MLP neurons of a small language model. Each row is named by its layer, matrix (up: input weights) and neuron, and shows model dimensions 32-127. Each number is 128 + 32 x the weight over its row's rms, rounded and kept within 0 to 255. Numbers have three digits each.
After each neuron's rows, "fires on" lists the tokens most often at its 100 highest values on Wikipedia text that the model never trained on.

L2.up390:103150137113136167143111123182021150106164132111125141042166154114129163125196167148143148166136088165119118161100120157143146116132184155159123107174104168139122116110136145092139133164158137152152060083138162163159145189172121173091088069114084123081132160189121090161079184149127147120
fires on: " ad", "hen", "alk", " Des", " remain"

L2.up131:175161045139125138179104121084099123175208164108145109197144073128169141125185126233098100104090195116106104139186136121093140119143060148114151072086124144115154084075134131136106169120111159083056108148117142152110158151114131105082094115098181173170158108131117102060127090126136164109
fires on: "ition", "aly", "rat", "angu", "stru", "urg"

L2.up160:187132125137121216128193148177148134114197134103127111166123135130144080105098112127133112114082096138187114120091102150181097106135110118166107070133073157110135138131099136093195162113159175145173159126109114118098157139131154126119107172081180164186145109135073158150145113125147100112
fires on: "other", "ouse", "ather", " line", " car", "lands"

L4.up64:149063148133155062107088181078109155139129151179122112135171151151136099102143105145151130115106154122146110119093118065155151095134118124137146150155074147101108120124059154171140118120094077178163150128104065148065087116076136098071147117151118068127138110081176154102128193138132083134
fires on: " ", "ification", " University", "outh"

L2.up170:156117085144131147129125091122140137148173107059128100224140125058155130134148146133094053110124124151123136142099138167131111130105170058140106097139156098133105147141099119106175130119192152135096124110158155095077149168163106093175103143107128069120104049168129159113089126063150143159
fires on: "imes", " time", "istor", "iety", "iod", "ality"

L4.up31:137122053137102166120153092086131108119156097149121128164127199119141110103201083141146162174122099157116078142073191121155115074068105115165099074133142083135093099106081088166125108132160164059144091145095073125101109134094138151152139135078137141145120107156055094133119099115176192070
fires on: "9", "í", ",", " K"

L2.up249:129120119128140147063068119192116082089141071191106057090176220151138129149118143153128126127168133135151096175137165167127093152113162142116075132139144126101118097156133149077078140081151143144149167153138132156057215072147089176145076098116126138119101198153118137100097161152092159119
fires on: "ities", "ions", " France", " States", " England", " used"

L2.up387:159118093050101170182145139141169131157116149100104111134132152135161176119132064138098092146150151190093133115127130089108138142155159097137186132106124130146157068108091118155157102143125132173162136120119118076032142184124154147098187160093115101073135109142153138132110222162099112129
fires on: "ze", "ural", ".S", "ington", "ston", "rew"

L2.up507:083075146088137074152119158156133111133132103079079074090139137162107120141133159146146130140131170113116136083148146159147108127133136153138103118156131157155137138159101146117127146134142126172153100144143101105192113103143208179161106143162137164090101111117092135065102083158083156089
fires on: "form", "ures", "ake", "ause", "ross", " Will"

L4.up368:151069116120111137153130117144090137107152108125123118155084113118167167125111127131122085110151150161172162198138106129174162189074187122133161129105097169119147102138119091082086111116146143118138146143131099104126149129101145149130128097149083144098138117090114071099074149182111129193
fires on: " that", "ly", "-", " it", "\n", " and"

L4.up182:138118165163100120090150105162122106102130117137066118073077178145073122089123172173141112144149122140092131178120143129110129146093158065097096097134119166135151057074153081064122129131120118125171145206159099182097161119109101118096169126111126199129079131070140089158132121070160120115
fires on: "1", "cted", ",", "0", "aged", " building"

L4.up354:140139150112111108178084088092199129115151108122150150134145099100123098104203137144174078116114106120090181135121152072110183079142109129119087093127049129143077140090052113172141070097103128087141170135104134129117145163113133142142075159114117109146133096152072149142153144096107168125
fires on: ":", "ics", " "

L2.up245:098111131178097115128125126152066118100134151074148150131168092110151131096167117108142130093116133110162072147199089158116103115131113176120093115149080129124091112131123135180141153138144180156144155106154145115145182133174175115115078090140103158083161119095127107117195117066090166113
fires on: " do", "cess", "pen", "ler", "ount", "aly"

L4.up480:084109124115129087168171077131121146078101074080163131138169129142150120162109097146140114127167113117103106134111099074139166138106148148083199106119113139109154111066124077161196146090081115169082150150129153109115207076119176087136108102116121078142145164106125152041114151142056145170
fires on: " and", " charact", " played", " album", " appear", " also"

L4.up263:162054131134074159098120155184132178091114122160103108097126139118144178103085119144157121155114113169115117162110150160128124168090154077178184076096107123121136070169101120090070096149093141166134134133114091110162094070096095128116116122140189084128156113112119119132063152107114145137
fires on: " of", "-", "s", "ces", "ages", "\n\n"

L2.up286:108060152168109133166083122140119083094143115144140151177177163083123128090214189174190112082128159153175097115183126180132140112185152063134109071118150166182139133118115114130137086129145141135152148144135166110111180150150136103164111129093097131093134121112106087152110134111141165119
fires on: " about", " than", " ext", "ved", " bec", ","

L2.up59:145123047122131105139141186151145132065194137132073117101095088100067132149142102102161064166127109135124091130190170172079090138130151099086100090092119122188154106139129167128124121106067110120149123120087120098201151159100119160158103082112195091184164152111164153125129124140135113102
fires on: " him", "-l", " India", "ara", "ording", " cap"

L4.up229:145100119120193095112096110090167194137102135088172138143130070133162132159102150155131122136138127167094148065104143069174147113125100176126163087093101187126125157137094077136174075101135088120126101235129119140064131091088103118117115142170121121178073174127119162103135221147082180086
fires on: "–", "2", ",", "\""

L2.up63:131049101110108119093105118166108151134150168117134085095153126111164140081133057197099061126136159179165084208216150123203113128097150135113105085102117129142116113135102063158075091059099144102156119182149087144109179096110146133108099080046148123120142154160134124115094132103125156152
fires on: "ities", "ents", "ages", "als", "ches", "ions"

L4.up352:105079143133117096104110156123161169119112118189164102062171154087166156048141134153107102126157092053161111222114150153158095196153173169139166153105108157160088125159113109158104137106089117139144114107142142133070147074108136204078096133171146111165106159152114089072127113187105139114
fires on: "\"", " would", " qu", " used", "als", "ed"

L4.up349:137070142088112169167142197136136125173134171159166140101104135164137140102140099117087098119144143123135078143093091118143085129098177119138120131115150180095076079171091041135122126104126137121126138142143126146120185102114107128058188108132166095074103100162126120051092190157102155189
fires on: "\"", " career", " information"

L2.up344:115158111127112131144096139117079161138119094094186074128127109135069115162157193139112152156138159117122057082117136153144107138102075111173134169151131163092115168154058088172141119141086147158089113101141076152101137084110130155160152127131091152122135102129172157139148111106085108119
fires on: "iss", "ove", "ise", " =\n\n", "ady", "xt"

L4.up116:128102171086127133164140140136082117116142016141126107108122105138087091112187160189121137130105162120154079187136146192121133123115153085142123125151112130168166094132085110132121129088157130129105118123114127141169154049136136248139129138170096117097128092137104116086122097151114153144
fires on: "re", "ide", " y", "e", "2", " pass"

L4.up178:140146153141102107135104101169145119116124101186105099176069125119136191096175142159156161117156132125113093143177146116187127096152127117104129140130125138126091083154103128113085127108123168138105124131181108104210161089147105110057075092096125175141167116150112134077094105199137125077
fires on: "ced", "ared", "ved", " charact", "ined"

L4.up57:078107125124105058095088068067121113040120026103144118145169091129162203193144142166148063145100084098156160140100124078177103057115113102183133098133134168112146133150108128165146133100117118093147158105188101150136134101129153102144148090145153109122122122113100121093131118109112186101
fires on: ",", "7", " position", "en"

L2.up180:122060066211125129113079158153110126152148193145110123112116084200110136132152071101142165133162096079095084147136138167153161117109153108134158090094149138165162126143157143183113122144065119128186132146159149054072182081094125120098122127139125118137097185166155079109121106154052112134
fires on: "oup", "ison", "osed", " list", " served", "aced"

L4.up38:089124111106125094181189058116122109101133154094164110128149125147100123116134139175151072141151115154129114115119119087134124109122126164136101126112086074155179107105130118083152141152120170082141190150126088094115131161127129146144097110136135102125130084127126143130150126069091193127
fires on: ".", " mi", "T", ":", " c", "aw"

L4.up124:102112139139102095088120117123062170116120135111107138118136124156214141155130128145101137106165124142130187166174110068137177148198157122075123160119122175150116086156160150211136064116067112130105060134150094094170142158128098111111108038128156137140168135139127138139148141175149199180
fires on: " ", "er", " in", ",", " of", "ied"

L2.up367:123140127128196197098133160151078176137165168129184138102091081164126113105124056127109133135145091163104157192133111128090094175106100153104201137077092165097134095135101095113110116093079164129069072143116057157134133120120104172137142113123119111189121135198111151134121146134101166228
fires on: ".\n\n", " ==\n\n"

L2.up372:155115112208108116071053060114107060161134107114120140112166102114122129128170140161115105098124161148118032138136139191146180059119083112114109144154143141168129175129130151144093101133145110157166158097086136129123128127109077172092151175150108166113123160127134156165083156148168157122
fires on: "osed", "ew", "ison", "ction", "wo", "vious"

L4.up430:117067184134135114130136168157136065141093104124091122107110212076141157080135153150130113115169111111118063156130128182143170118175149143128108149117083112075112143175139121137078102075072124074153118169108171171141152122093120088089170101107147156089112146218137103100068109182128159168
fires on: "\"", ")", " land", "ical", "sc", " high"

L4.up460:120092111183129109152122171124120134106124161146135146138130108153125160079165083125095116101108174119077116148160083085159121109141165175144125142089113181164139099134136131128105146104127113161143138197198084169115154099136114095059151072044126115089196090093126117106096121180156128168
fires on: "ive", "ress", ")", "ions", "ales"

L2.up191:191124073145116149135095110112091117153174106025115115182117144125163151129227172089074176138128118074161115181135112105127152103167138147133091081060113150155120112130125152149110141143185110095114078113153123161124125140118081119149106111082165159124107147154129083137100148151147169089
fires on: "chn", "ael", " history", " cur", " General", "ire"

L2.up354:139100087096101086126125132143107165110199145115204072113156084143190174098151119162117084132175116160085078154117163147141140195122150124097151101099025137107084111148074081155106101100133128167131136141119098081107180135142140114176126084102153097119109189157138174131113118184102129180
fires on: "==\n\n", " |\n\n", " ==\n\n", ".\n\n", ").\n\n", " ==\n"

L4.up348:095084064108117100093066099065105099055119110080148125157138107135185078176122115127136087133189116135079144164158112101144113144089143168119138106125141155073162163109126097170138147117113112105163138128143118128104135108107142095129147062094177166116091190160172131137097130102102155112
fires on: ",", " and", ":"

L2.up411:122107140209143080058155142150093134105160177093134149148042064138173108178143150132136059113141147129117142103193117092145109187152151143198163134110145154170161148141163131120067109087103111139095097116103151112143186070149149074153132166127209149124129179174128138094145143130099148126
fires on: "ery", "ount", " charact", " Con", " home", " rest"

L2.up162:165077159169089136138104145098192081208105090174090111129185123162149132142211139143139127128105142093153168089107154220165147100135106085145137123133109177215126104146098125135146101112122113133188112139082131088055151132101159209095102143126120096125140143098111222126125125168075137115
fires on: " known", "ction", "outh", "ived", "ification", " All"

L2.up127:122159156125116135109094079153116083094141130113139148162131106091139080054148121166149129156166131146087094131132110138133094128161089166161147151134099162165101079161165128123141164107103174131157116092147135156109116145145101171085129117145149099108148121134119154095167132105087125088
fires on: "ied", "aly", "int", "cer", "pen"

L4.up88:115109073145112105077119115123064121136123156153099064130137133124210157091121117152160134061103108092135118139187120100129112122141142139144146143137128124139114110135137124205119140078078142087131140167115144178059110142143124135169131065005169146153148199103127165154111127151094120122
fires on: "a", ",", "ies", "ined", "sk", "ied"

L4.up25:144146095149176154152112121153066145111122140116107107126125131141147076128170139142117121103116170127078126119123114107132123166096145127183112119139138109171089078151116125132144161150150112122137188127184138158121126133106121232103111100085114145104169102136183128089061122163133083082
fires on: "ack", "ced", "own", "ly", "ace", "tern"

L2.up452:170118092130116156098094117120102127085181099161100075142186134105176139117165108148126132166104136194068048100153099090141172164134124105174106097121138072121143078143156151164112095120112134137109191163094143170188128148132152143063133134097150089126112116127136175115153106113147146154
fires on: "ald", " since", "ides", "ade", "uel"

L2.up221:191100117167140140123073179083093131125174093142144064096166092204151122166177172110102112106144135127122080109082124164125103137108141193101174147105122159056128109143163171149146181146112109102099086129164152069132146121170087217147105126119115114192152126078153109178036118180072124086
fires on: " dis", "ear", " adv", " again", "ever", " major"

L4.up83:132065121135117065143052125087104150153110079097153080103127123157151119169182126103132058164191099167127146120143118124147106128110070141094106092125144155155146143116162149144087143105145106138179126080186076105069146088081125118090159133129178123174140135141103134129137120075109114112
fires on: " and", "6", " or", "4", "0", "3"

L4.up470:169067125059181133095121163117097126137144093107123090108152130193169166160117057138153134134109144150141144158155120126167098139071206085133129113077090146122076106175110085109158093055110125184116084113150125076122096145121141104136154106161165111149125090158163173146084090161112152160
fires on: "-"

L2.up134:156124131121098091135123214171186121150148099214126140098093167127141070047182136134145143126124114129149101099139111134137152163186149172036145100124135130086146131123105133117097159061160134101132110155114140095164161077121180134107126118104107162132146136108148138127115158169058105136
fires on: " own", " As", " due", "ides", "ada", "eral"

L2.up366:180140054180124173129164098103147129181162121159152094138159151088107057141120115174141107106135129067095154141176106180101156099136117070118157097124090123162138104110182135110137164158081137070137062073153111113115112117111129129120150134121122109177213117118160146145130145140099099090
fires on: "ter", "adem", "ational", " Wh", "enn"